MLP neurons of a small language model. Each row is named by its layer, matrix (gate and up: input weights; down: output weights) and neuron, and shows model dimensions 0-127. Each number is 500 + 25 x the weight over its row's rms, rounded and kept within 0 to 999. Numbers have three digits each. A neuron's up and down rows have the sign that makes its largest values positive.
A block is one neuron, or neurons of one layer that tend to fire together. Before each block is what it responds to, as a language model described it from the Wikipedia text at the highest values.

Description: Words that open a new clause as its subject or relative pronoun, usually after a comma or period: "that"/"which" after a noun, "it", "I", "there", "The album".
L5.gate28:475522534448469469505460466500544506527506484520541484510519487535524479509511537477497498531503519484509474498476481486540506495544526515443524530479512504506531509474500533514452499473526484481515538480444535498479506550487547471477493495498530467467526541526490490520509487472434490527511492496489488496505488514490522546481483523477509494516528512513506529511510479484476507542505
L5.up28:499515494522467502473508544444477505459541521482493551495501517549489511489504466512521471543541475511444508513519490487517533493499492561534486541482521520496485531478489485510514494513532469525503525462520495498488549506487541490483507507512511506462540521515447480500498475461519486502505504465499452540548490513517529481499488518491504468534561526502527545484517504475512479526483
L5.down28:490497467482501494450510538552566488475507540515523494454501528484503521475511536535494485497525465523472548534506462456552469509496560533490525490496528485488509473472495441451511499489486506505550507507541456532479524543492489493464516514515533507492465507510487484489461510498502494469488499495533473467507492531519505523514520497525491523502481518532595506548498460524493520501487
L5.gate117:494514492498497463527486512494492505524544507538515505495444508509534523478511515516522499502451510484489494525515504486491487500514445463467513511498504437444500467479481491524466495469488494482497541452519516475507463533476486511495532515524535491483506498524497502544517490473520517510484488498525473513533463486440446471497540506475532478496436470465526522499484507476532483502506
L5.up117:533471478506524507496507479466519493486498515522507489498529536493503486508503545545480498484458501443483526502460471490431530483502525466478515531478429518470478501509512513490497529531491495501506463512530502530521486475495489487514505512525510471509519466497451546449525496514461451510494509469510530509504516494515491535467507472522499466547480484487473544490529459466494504480517
L5.down117:515511495479482461540479516530475494500521489510527507511501474473551545441489467527495513517461496511483497473498500507507501513491449509498498495487516439459503509528449510494495501491449487517472507447512494516500491487493500492499504546511537479498506496522509483525476441512529534497491472493505510489522472544491489492522517514482561489443472497510525460512518498527515537538480
L5.gate128:513488494481523493506492510554494512494475514484544549481485479466491549523529499485502507517508529530496450508480473499518517558495460511497517500504500477508506476467482495484490505491535481529476507515521490536490491492490498521524529487501511489498442534509489481497482495442523526487516498505499483513509512536492514503478468462516526459496545536514521506492486481476505494491526
L5.up128:476517523508475535497448526526484463515498475474476523488461508496501472463525463517494533522487504472489523483523533499530510515499456490493482495491514486518478506499500455536503499495510529460482534493493488518447442508490493546568552538510514483488521470546506518496503536511538471496529471492527503476522554507509495516466513516517492462482508531540493508500468482487493517503537
L5.down128:492509506465496492497484493463483522494501505486514523516500506509503496483505490514467503463493467563509475480493492518474476517517463498481522485528530511481539510493502480468447511498520475478512497485501501475505503515465498500529524542497514542479494468502468460529486470520519499455495505493488477510512502540462488473483510506527534490527525492446529527453507515488484489526517
L5.gate139:487509511461505490488484469489469471501499520506526500513468485509486506475503498508498512524552486497493548508459443454471494488507544490503511510505495495535481475486440558475480525498512472527484507524482507451507482463510485496481505503472488479469486509535470503497551448462515514559467494433509483526488498535529511487463501504467481459528529493472509523494518456485513505464502
L5.up139:576504500476506506475472493502515481482523490513516517500524536567523510509475513540516463516527475497449511495479512483514536499476515490534500487544460512499483485494499498512468471481522486525521528477505497489518497495477480548465487520578497520485537485528479504488488549516488502501522515502513481498508512518486474518504515491509518517469541493565516535492491509526520521508455
L5.down139:485527494472495499479513542459447520527521505501533501529498500434512485506536521496527510487546479513539529491509464468479469514481534472501514536518540496489472461510482501479471491542508497486494461496453481486507508499503534469454510547493523526477546513495509549515517474497467481434507529486537521510487510493521499497488537503516468478504530472480546507506519461455546538493499

Description: Word pieces inside foreign proper names and codes in tables, lists and infoboxes, often "r", as in H-r-vatskoj and Ľubomí-r, plus commas splitting names or numbers.
L5.gate26:504535490486435511505513469503502511495488502499515464462527489488480532519546492501484466480489519524537517507491500530488502488473521490464468497468496521530502523495498454502510454543527493502497550532468514481495495508519534529547506492545496489482461493518491497489484467494531518517497456540555491512555532468458526529496504518458509542524525503493490537507521511518539505516536
L5.up26:519512523532524473470510511505504467452545535502504475472536535519498508496519509491534486462525495462506478488494499497549462510472502505549525548490525470468481487488498498509495511514531504492483501459479473520538533490517475500509530480463488518499514505524488442509469475526469502523522504519555492514519484495572488505530507558523478506536477514497526486501525487520515491496486
L5.down26:536537506508464484515533481451541503528462511511508507466499509495488502485547446480503493484485512505481501512465495467522550490547512480486493487501488521477494520508506481480475485539512458506524485530456500499523481495528539513539532484543511501532515502501454493478512455517488496513495485449481488501514528487480499528508534532496522524533493532507451495518509513518490500539451
L5.gate100:526484481530481467508477465516500490496539515483505478487544484584514526537485485471503482517523489469515506502518472504486523501503482467493495472474471460499491479487480475505450530464522503486436517507495479501503491527487478526523478449497482466507506517478480495495479479458555514521477471473482494523505460490479483536486493516532529465466485450532500487511569499439492508458509
L5.up100:532536536571508532553519508523505504495499482454528511468503461500488495488538505525501466505511471533476478485453483545527487499478491513500516519447509492455505500520550487516488531494496512499491499495508518507526521488526473550527532494520474497493508490533504440530544505512512463542489526500507535483475456523516465520494501573517520518510472553495545517546480456480503517471508
L5.down100:520500478502467516455509462512493490505470499471503475524508521493504527515501498512478533466509519490475506511488514506519461543535501505471487517459496545492505494545494521488521478512518458506488472491481512521461492526457491458478537523461499486486472518499454457491467504469484489509502483503429518467518493453472477466525465491436449461480528462504488475511534512541482464477540
L5.gate168:540506512532531552471503522483502494469499492472475470488524470528474519498513491502517521468496486542474484507504501472539502497481471483466528472448532510494530515500480471487492466484538524478464468485516510493465507503455474486476526490500425511535493498505508481511518484525488514488494485448501530506525500501534524504488494517480492525502511478466497463503541508500469535465511
L5.up168:529510493489507523515495489443483498497491510509499535481489505483511506516546486497500513508512537502475495470503457485475490446483463506472534507520527523557503540475482477508543503498516481463531495516505480476499511429468515470505464480507482526529490489486543479519484541488470552489514471499502509492520482539494520459456502498523497523495524478498511518495467562510496524503515
L5.down168:482490509521452519514479522485501516482526508486494521544525461523464507497479508504528534544493506490528535535498469496546542529506485466479539494482461498489475504522509493513490497453441490535500499466470506530483536516480512531470526484517516501524493482486527525497510525556456499466509503526492510503455454457447505520513557501494486543528517501506504523493537468501496484451496
L5.gate186:501546462494551537535505544468497467466518527482520472477541490516510524486513497491536509495507461527520528511523527548479468521475481542487483478515547474486465484477471493489523473524488484532490538488535511478536554496544498487509491453487464520488478518530474489499484488498515465521476491483537528508503495517496505501484520541508504495477457473482473516530533492503470530472509
L5.up186:549501487459499482492459547546512507504517539489488515463462528513504532518463548524514505471505496502472498468469463486492497511527513548490530522459447505522498512527509474506486509496518514491515510502464511479488505508493488531513515475533453514504501508502524499520488505511505558461497544532512511535557488471512473478512500548500519541498467472505512464494541512444467533515479
L5.down186:481493507497484507472550465484508547515480501506473536504506486501501507520526463496465524510490481486512491527553527517525439502453496505482497494509521500496496519485483493434504543501512486480514523526470489537526491492446482476490500558483540514471499520503492517519520484485481454465491496456525486486493462519495543558518503451459474490534452510511472514484500482496547532482534

Description: Inner or final subword pieces of multi-token proper names, mostly places, languages and people, often in tables, e.g. Manhat-ta-n, Kanna-da, Nicara-gu-a.
L7.gate23:519503504532500428520470513493461504520495531500470501559449514542475492478444481492532490508484459484488470533542476467472532492489500496470486491490477478504432464465522465494506526521458521521503509511498467502542451529504534516494504492510453505522540492496447524534514500468485520475488546511454503512532511512507528515501512461468520500497429484514519547526513496461465505459485
L7.up23:465505496470541493510487515519553526491482490469503458521479531488517522473501466507497510506506493529496487505470495517504480478499499473485509513493512524469463486514511470479494528472452531471508511510521526484534531529455516484477504477514506532494514516517482495500488482510477425439438471449515499487513501512462495517476545479512456493473453512485524520488502490510491488516476
L7.down23:485511515510495488554542486513499501503476493488509556462502480487505502524498527492548490499554511475513485518494531525535516511526515540470532494501543454520533543491494514550478470476499464478530544500533529555478535469498518475512539507498460499490491463453501479482515545507515468434537491532545472492531498529487475528501505499491463526508493485534502491501513505517501513563526
L7.gate66:489510484553479495508520531511474512505553535505536497495524503512525499535533537478527488540503512486515474534525445514520493471491491497525467527508465478517535525490478468510504494548513494515518518474514503498499479467517516532480478504498449467538494548536559461482485495497525506519495483504526487539457501488504514489513524514476508466517466444470519501516503444474494503528522
L7.up66:440516526517540501488497490519491517440482529484528515503496515484524487494493503509492484498493512548491473485529488499492477529525514524524505542513521480534502460498495490501431519530532512548509506504528500488486486468504503482464509470535481536536498549497547472525480491514526522463499490510519502483542480532487477493518518504511474533471496492534532474506480518513494474493461
L7.down66:464481488492504535494573463493499492450505475496479473469481527506536485524531520452468480507529513471488525477516534454478511514532494519478546460524490537480491533514474497477513492483525525499479479500496496529474515502532474484525476502527473508481521434505517489470474507514480485488536486475493490509484501489522473478496546479485498475547493499476495488487518436468536460543511
L7.gate121:490530486472498490521507511537499518485493539425472479472538495508516489471494490524501518501529492507507488509551533483495469510478532479499473483501496515487497491510445487510437500529549509532509508503512501438538464508535458500496423456535474511541488473517483517500536508489502540498545483491521488495479498510507508506535498486505486486484481502458515488559526501512524479551449
L7.up121:498460466515515500492500480505495472496476503457562460533453480479556499519484497495500495511484505488505455528514477505448538523485498468468504538526524515501486476542513504470492520506520508519479510519524516478521507473489502576541504496502495493520494511510416473503510491481495475485511517524506510506515503510479538488473458499504469507525457456496512478461544494462492517459502
L7.down121:533477506471501540464506503482499490518462459527456543520518549501484481475479510531500491497469497550450531508538532495482507472473516480489479508531466458512502506514532486470480526482493471508465527492523493486489517525506515474448548502506477479531489456499525518483519553508516476515511477501513496467508502503501544490507519492485513474507507518548517498521504466525540514488510
L7.gate160:490454541541487488520443490525526523503550496497491459529491499471520492505508499491464465525495517458488500497543487493515507503547555467467477520541513499471483444527510492486472534531444492486459453510503524470508518485479527524512539488513506517491488518509512486538478478481493482493478498478518467530530479499481499526440496478518499524521524472499540489477492507501487463472512
L7.up160:447548515525506498505503493537496492498473488437476483503452552510561522470474492510491487474484505503510464480529496454570485520476510482498501515500504494444465501497479487519512515553513529523489466511521473521521449511467474538484505492491538528479569481510472464516512521515502501478514540503488506479515484501496520519512551458492516507503499490454518536466524528537517495448490
L7.down160:515520492492484512500510432491507506496524499457497516475517498471449484505532476524489501475530479499487548529484462519496468460496485490516535516538506532517498487526474496487480478510505470471448515508467515474506535503504536492503542492462562534473476446482498512454539483508534507501493484517520496521504492509506528510496482490477444484537513476490507436506496467512497498547443

Description: Line breaks ending a paragraph or infobox/results heading (History, Awards, a match date), plus some paragraph-opening words like When, After, According.
L5.gate18:563501522501512511493506493507499534476523518527494521532456489534519509551507502524505468511546505536505497487487500516512523499492467498517516510498478502520492470501464511545492502480480523505465516535516548471493509473484466476505490488498569510499485476522509525493466526486606543497486488504468519521483507456460490542484496489494498542536493493522555566536495511515526529535507
L5.up18:504478502511500492505494451469448484520491464477534529515488550490495501517473479489477501500506555503526465465511499463494511521519503531528530497527533528550529479516532495540510464452493512472503481507486494506477497476509486512507512532488575495453475491473543503500459508474508517495485529518503516469476497559483507505485544513494509526507495524445489537506468498490468468469493
L5.down18:483582501506555489519491515514519485519501510457483515495547504486502458493497513527511496500463480460465527518482500520493473484490528464498477485522501495470475516503520489482495517528482496524511479518488452481515510504505537511505514483523438509518522474522490506476496474548481503515501486498473434512532455477517439526486455522501482447498512532535486493489519479522553521507499
L5.gate38:467518509515499470466495510533521472458529442504532499497549523458531488483486478533531509514548488496517484493477493492501476520466521497522489523498508505528469504517497547513537500537487503496462501518499521476502458500474514528486485494462545515488447486557511473472516508522525475491542502470448480490447510526451488475556529519463515511524488551499545508482497479536479520491498
L5.up38:534536516517514478471518532505511486493509510507498510523506546512527496539505506504513449501555475466481471484504506503551502477510458477447505491436514508540504500440528525508531493483532558525509537523492511484518500520502477477498473489482496518495496528512515487524463509439463483515506499535496531457486501498483460481464494530476505518543482483449442530513520533535518467515494
L5.down38:485465466485501487505460497498472515489525502511465501468539500504473482507527508496540534513445536526491474518473562523476498479448507483523490481535465469490518480544497500517478514495506504512516494517511487538506462491519556491486499493519512541491566487513498528513504445505483513531499513464524433529537505502501468445508489462513513495498525505537488448508519485450524548510502
L5.gate70:460519500477497489457503507455471511543433500525506521514489480456494458478505489530513513525513511493453485525497501520551525498520497522477501505466529489520506484489486534494476526486499494500523524535501501499541530489505490488510521529453488483468452482494484486512495517470515516489490533475491544459479540534488478477522483527448464499567482557465537492518489484504459527506494
L5.up70:492510488486509486521557474514506510500495492440500494465507510493501503508507526554494494476537496518465484465476534499516542473476500476510517490495539472493478476485500566500527521483485497516503505547528544496536461494460456498530537513505562512527512544521535511513509477498496485477498508485512482495460531470395466498506529531511493523527506482526440490518467503486520496531493
L5.down70:461528467492462493535506494499438493500507463443502509463492459510509528471478528459501497507432528476514571508459479474468491485516502510495525480516492524495537483528528475529540466493535497479457478481478450493498518549522506498540521492496502478524502476478539484506483495519463485524509494511511490518528508508541542490487523482489495478447478505489487505482508478447518504510498
L5.gate84:465549478508520510485492482518480467474514475497536496517478492477495460486496505485543479500568538506493489498497499517503492508525516497470501483472514521529523494463506556487528507507494484516485450506487483486469498520494524509513513492467539532471495474532491484551500506460526480497481472503462543461474530509437500517491516530490512552537475492500455550499507500503486492481511
L5.up84:495520527485503481519479564519481518509509508448504506556498502469509481506490518490495464519536504469512466484532487512469542536491530500442509486483506478466494463510481503518513493462510524517495461484551517491560473482489453488546485536458448519539493547507486533444482490512444475465481491514518512456500498513503482511513506487493475512498504516532525510516464502506501453516484
L5.down84:506485491516495535533462475474469496499537507517493530498491471497530499455498480448534507471463514489478533517478487527465529484495500499539434543477527523502468509523504490536491474469495483507500505493501460497464525500519540478498489451513471515481523480496510487500540506560489538521491499501468470566513465511515453522483447502522518481467527519473506497478491511462537517513483

Description: Line-break tokens that end a sentence or paragraph, strongest after a colon that opens a bulleted list, table or formula ("patents:" then "- 1844"); also blank lines before new paragraphs or "==" section headings.
L7.gate56:484529497536493455516498505519470513507472499471493463515542460456464487536491458505518489559521530492532502498544482497509507511513576478489489503515502490507503491514513487479515474507472464483474553487511495504492486511501494493512492519491514492467479491497479527478507488521542518547523530486523533454534546513479488495508502538488509498510513509451500492454481491520524541538509
L7.up56:450523509525507501529535496523527506480497494544481480501523483506473492486519495487509525540459460485539486507517490521533473525495484522513495496510552500514488500540465513488503493530508553506502503529487490521471478509489511510524463524501529486526462477504513461461473485468572548514494549488506495484498516512499513519473442507484499491523487504468524472444550466525516540530542
L7.down56:504484521541538489505476462508502499493528510545519506542479468481455488538518562550477513545499506500547518475483515502526499487483511519514485482482488494446507479485509506493520510435542522452513465477497535506488509515491504489501489523510503513554483504508502471533473539552518522519506482518529503473506513486487507458504501455499509505511500497471488481514486489489467511562459
L7.gate71:517460557473472479523505517520473522516497509486519493514519508514446552473533484486494499509494489524528488462537519514538473466524529501493505486486496505512486472498483509517504521459505530486535494506483497524506518494525467508495436489484512472499465513498529512509479448437481558483495516482518460471487516539479540479480496535510454499497489464514536515470463499489535502549470
L7.up71:485514481537478497553501481502479474482484482502506480500504509515497485499459475512467518532493545476478508509552514455489525539504534538466532499491509475502464432498500498481509501527523518499493508460484560501486495532505488489538537510503511551521510518508468513478483489518529526464512503513484504537488501489534522534511519478478506506503450487476539497434521521496472514520509
L7.down71:529380504509495498522515484503510481537480507499516502530500489512509414515509509505479499482490473449498499466453493513462512518524510547485495475485498487462528497491508474502486499500487473495451545505525519521473510523520509500529531509540482480499490530478482463494520531503493512520478476501533504525485473488466483481495482496522501477516512523510496504519516501496512529509498
L7.gate142:498477495481528496470520504528485505516511499474495476543537466486486474561467494477527477501512462502497482475484516459488487498494487490551478509538488526496491494507498477516525513517493498524503486505510493509477436517483539527494468515481536530505457519534501500501495484529484522492492538500475521494480539504470520541505507472449535538488490475446473513461475500494515484524454
L7.up142:494491502491488500513510534497499494523458528477455515548510510518521513544467470511516496496546528484499471528484524482516537521471477493499517421457523488522481529484507492465534516494527488542516511529470518485496457502523536498514501512510527501482472558463498495543482472506523502478459549522491522492496469534498499485564514501518527478496529517460523522512481512541489482499511
L7.down142:519521467517483462503523523510505468464499494498487445466515497530494505460504505449525503512464512507487488516553490529567465484544533488484482522495490522493505496499488465529491540497504538467531482505481490523493534511486490479489484505478491472503517493462472488510492470470457487495507485485500438520534508514518532532428445473520452506516462519482475506427477476507497549494534
L7.gate164:477464516520495514487492520499512498503502485466512507497477489490465494544501488554487518537492503454572513516495517500499529507514516486489495508461496508495486490497505533513516504517520473490492536486542503484506500487512446554488475494498502499451451511530572474460529484483497482518522565484539439475537510541460487519527531503514461533461527521459470521498495504497506521523490
L7.up164:554490509480504495479506447540477507457474513497503496543486537554479574494468469487458507514529497503523510492530509443479478524489503504510495489490519446512471531497478490514501513488488525501498488502490518506544514453530490526502487534524541498543479441510514502483509535548514449523493477506492496535467498515476463510532504483503485509490487492521513517439535522533540506487473
L7.down164:490560533502532538492533474497488480479469509477499536462493485516536441492519495546492512487449503515519502505470446550504545486540503508543475539468510505471483482505497476517497494460457492500504494528476538483493516486466487495478525516527502541435505496546487505504485509494504545504504516498493442491481485485510498446497497488492484520503482489518539501508515515506496511531474

Description: Mostly "the" (also "this", "either") right after a preposition, beginning a place or time phrase: in the Sierra Nevada, at the end, during the Crimean War; also "until" before dates.
L7.gate12:515469465454534513472467520472506459505487499485508495479473548509483540491492458503497492533489523537500475510477507508514488535549511508488480479512516487497497517530533471493517524489498488516497523551483482493488511477512531537511464495479496513550459512482494464519492457504500530507504510521476507489507473529484467485467469481510464480499526529491506539466537544503481509526502
L7.up12:474501530474517482494523513490510491510521499521493515466504529492481483493511451477492478534475559524543481490490514514503490517514484478462517523525493519453492505479504459498492514536470541529483468543536492479510459455486486517497465514483492488538470518514485489526502456495503540513514494489519547483478465508502509542478433475513516487483521513493517527434533523513494507516493
L7.down12:503593500478519471499478520511469493493507503508483524456497505515535496506467494479516531531476503482515499517520493513596494519487534470509504487510549498449516499512516501526478497525494530511507477542497497474518468456510492511489557498452493488519494509480498501498494521533477527506512564500494530480483474500497476570436478471499477489505504482487485523498493522482456485493490
L7.gate22:494528521500462447464502529506484482470504485488474502548512520525505461498482514483539508524470486488463495538519517475489508489479500482481518501574484513517502513481500497525541526531498474532493465497485475510533475499455460527481521478502476492471486463504489499507505466471475505479589478486514508471508515548473543508535522550489514528476554519575499466459525491516515478489465
L7.up22:507466496448502475473501531483503510508472494544519523489515523481486498585434514520487467522486541474484506469441476483468497495514490465498483494492484480474518475507534479502515454534506514533530545507486503518468505511481480536479526494476445503489463510514466499519537493552471519520561496510496512516479482507443476509508512514463465465541545497505470485491476499491533487503493
L7.down22:512516503449495509470516512508494504553510506498525482499525505509506503493520505470480452534505520521509461520520540493516493503491504486505512480460499432509461453517462466462502512527496472497504482517489497520477477514499477470446518486493471523464491518524493497524459521529499436492527516512500460488535515538494543510535514476520463433485505518461532476494508517482501523476485
L7.gate103:528497494487476510490513503532477520491495496486488547502507493481512470488475475473534503499513480512523505496494482505491462521567448509464524506535498513494519461511475500545492485501456572461447494533455524477481473458496515519498538517502504479482471490469517473513495518552516515458534508483489511438493490495476501490508519535486517525483481536531545515494518489507494487551499
L7.up103:472502472518430503512506536491511483493518509495499491476484443491513457467502456518505488506470472538497484508473513513530552490505519536479531487526474512486516507486490477478537499532476449505534508571500491481485500478446486487495474510495501482483517501503480529525497480475545525515540501539490483499513485507489514495496506490517497491445560490456509525493501470487535476554452
L7.down103:527514498475520474510470470475472568578524457511493451496523502509482530500501462530522501501473497515494498528544523485492492518498505487483479469503523493489505501517482469489521491449461526474535492512505534460490505481503511493520485509472503493533460490502506489463514509470510529519468530545523507504505505507484445486540484482452511504500479471501481512488542491510488509444521
L7.gate150:494544466511511514469502496484533485503507520460526519534512517541525494525520476511535500506508542487481473474512476497456463515526514445503520533520508495490513465446484492509521504491468525524513470501511451441535472480516457489520496531496444502491523468511487489521491508518514478482446522516497487493524475465519501476510494531478498504506531478495508532494522494526451517542493
L7.up150:533491515501528508459517474500514457457498490530513480517506534551505492475547497500507526496476497512496479519460522530483490494507524519492495484463476548505466512474500514489439515490502514496517532484496512439558525527508458494492520523516471496519505496465518497456529507461459485504543532518487472506459514465471537481531470548543470499480467524494479550519509464505523524582497
L7.down150:501499527448473485495494513473500542491472513524504475474510525496507500484471479456446518505573459494531487521489498479500544525519524501501504543519514479451503512483468513493495498521480473552443469541482500478471486483528471507499534517487512517511506476500495516497487489491490536515453491516505467544444519505511505485507496497506497497465441491515544505461504454478526492444504

Description: Mid-sentence adverbs and linking words in narrative prose, especially time or sequence words (soon, officially, gradually, eventually), comparative than, and that or for example.
L2.gate32:528392516473481451522474527520489453478510478496464512496496483493510470500515506486499502502483479529521502513483456543452512527477475486525540462467462510485490465509494531506505459519444519501480507473508484478510485514460509510582506526547477499521540483508498526481488480534485524491510528487507480499532533486490487499494512453516486497464491485532528508465478501525547492547488
L2.up32:495501491520470491466494484555505511501497522487496470456503488520502507463531485474477500477476504498494483523507532540539502493493502462491488524487461509489475538471475447538506474517493505497473486476495498514483505514487503491502514454542480521527570509485476511471503522507476485517512501508508524518501514492521525481461516504521519442449525491489491467457513483448461536500521
L2.down32:502512507516459521476480462529507486494510519485512484481540499512503496487545490493476493511499501523509483526498515529505502506453491465467492506521514521476500526473464488518489468501478514482488515478513478504483519503462495460536517468514489505504548528489500513474502504515489469486501487490487526502515519470498541512488483544506518464439525487517523463466540490459480550492548

Description: Line breaks right after a markdown table row or separator ending in |, plus opening word pieces in prose such as dis(engaged), arr(ival), att(ributing), and the word no.
L2.gate166:504487511444498487482523526521550477485552539492506499471542486533479477533512525484489479534524467523487475498531471487465480524486498527502520449521477512513522466499515456507512445485487478482463540518502505472487525508499506557530531512530512485512495491518522519468527514503551532507511494524497505492566487482477515509513541494538514457490530543490525502467477487515516530485520
L2.up166:480505465472532472473498453475562492537489470502468520540479495468520497481438499512517505515479483482508515486505510507481475504486487483554522500492447508507475499497477509482522545510505529458506449512489501484450486510494492512469494497457502462526501471508491498475544483487521510478515499511538482489478526500517515493506449478468494507514495494460503489529541476503512493501515
L2.down166:492493489509510494495474484487477464513446518507498475526475507453485528476445486516486543520507497471497498470468490504508498523516484496465490477520468535541483562499491558478465509542500544486508492530504526493503478484503452484502471468482484523447502535448508496483523494523531482533492452500511500514477520521536489496556470486429499520460467483496480483509529501541485453492496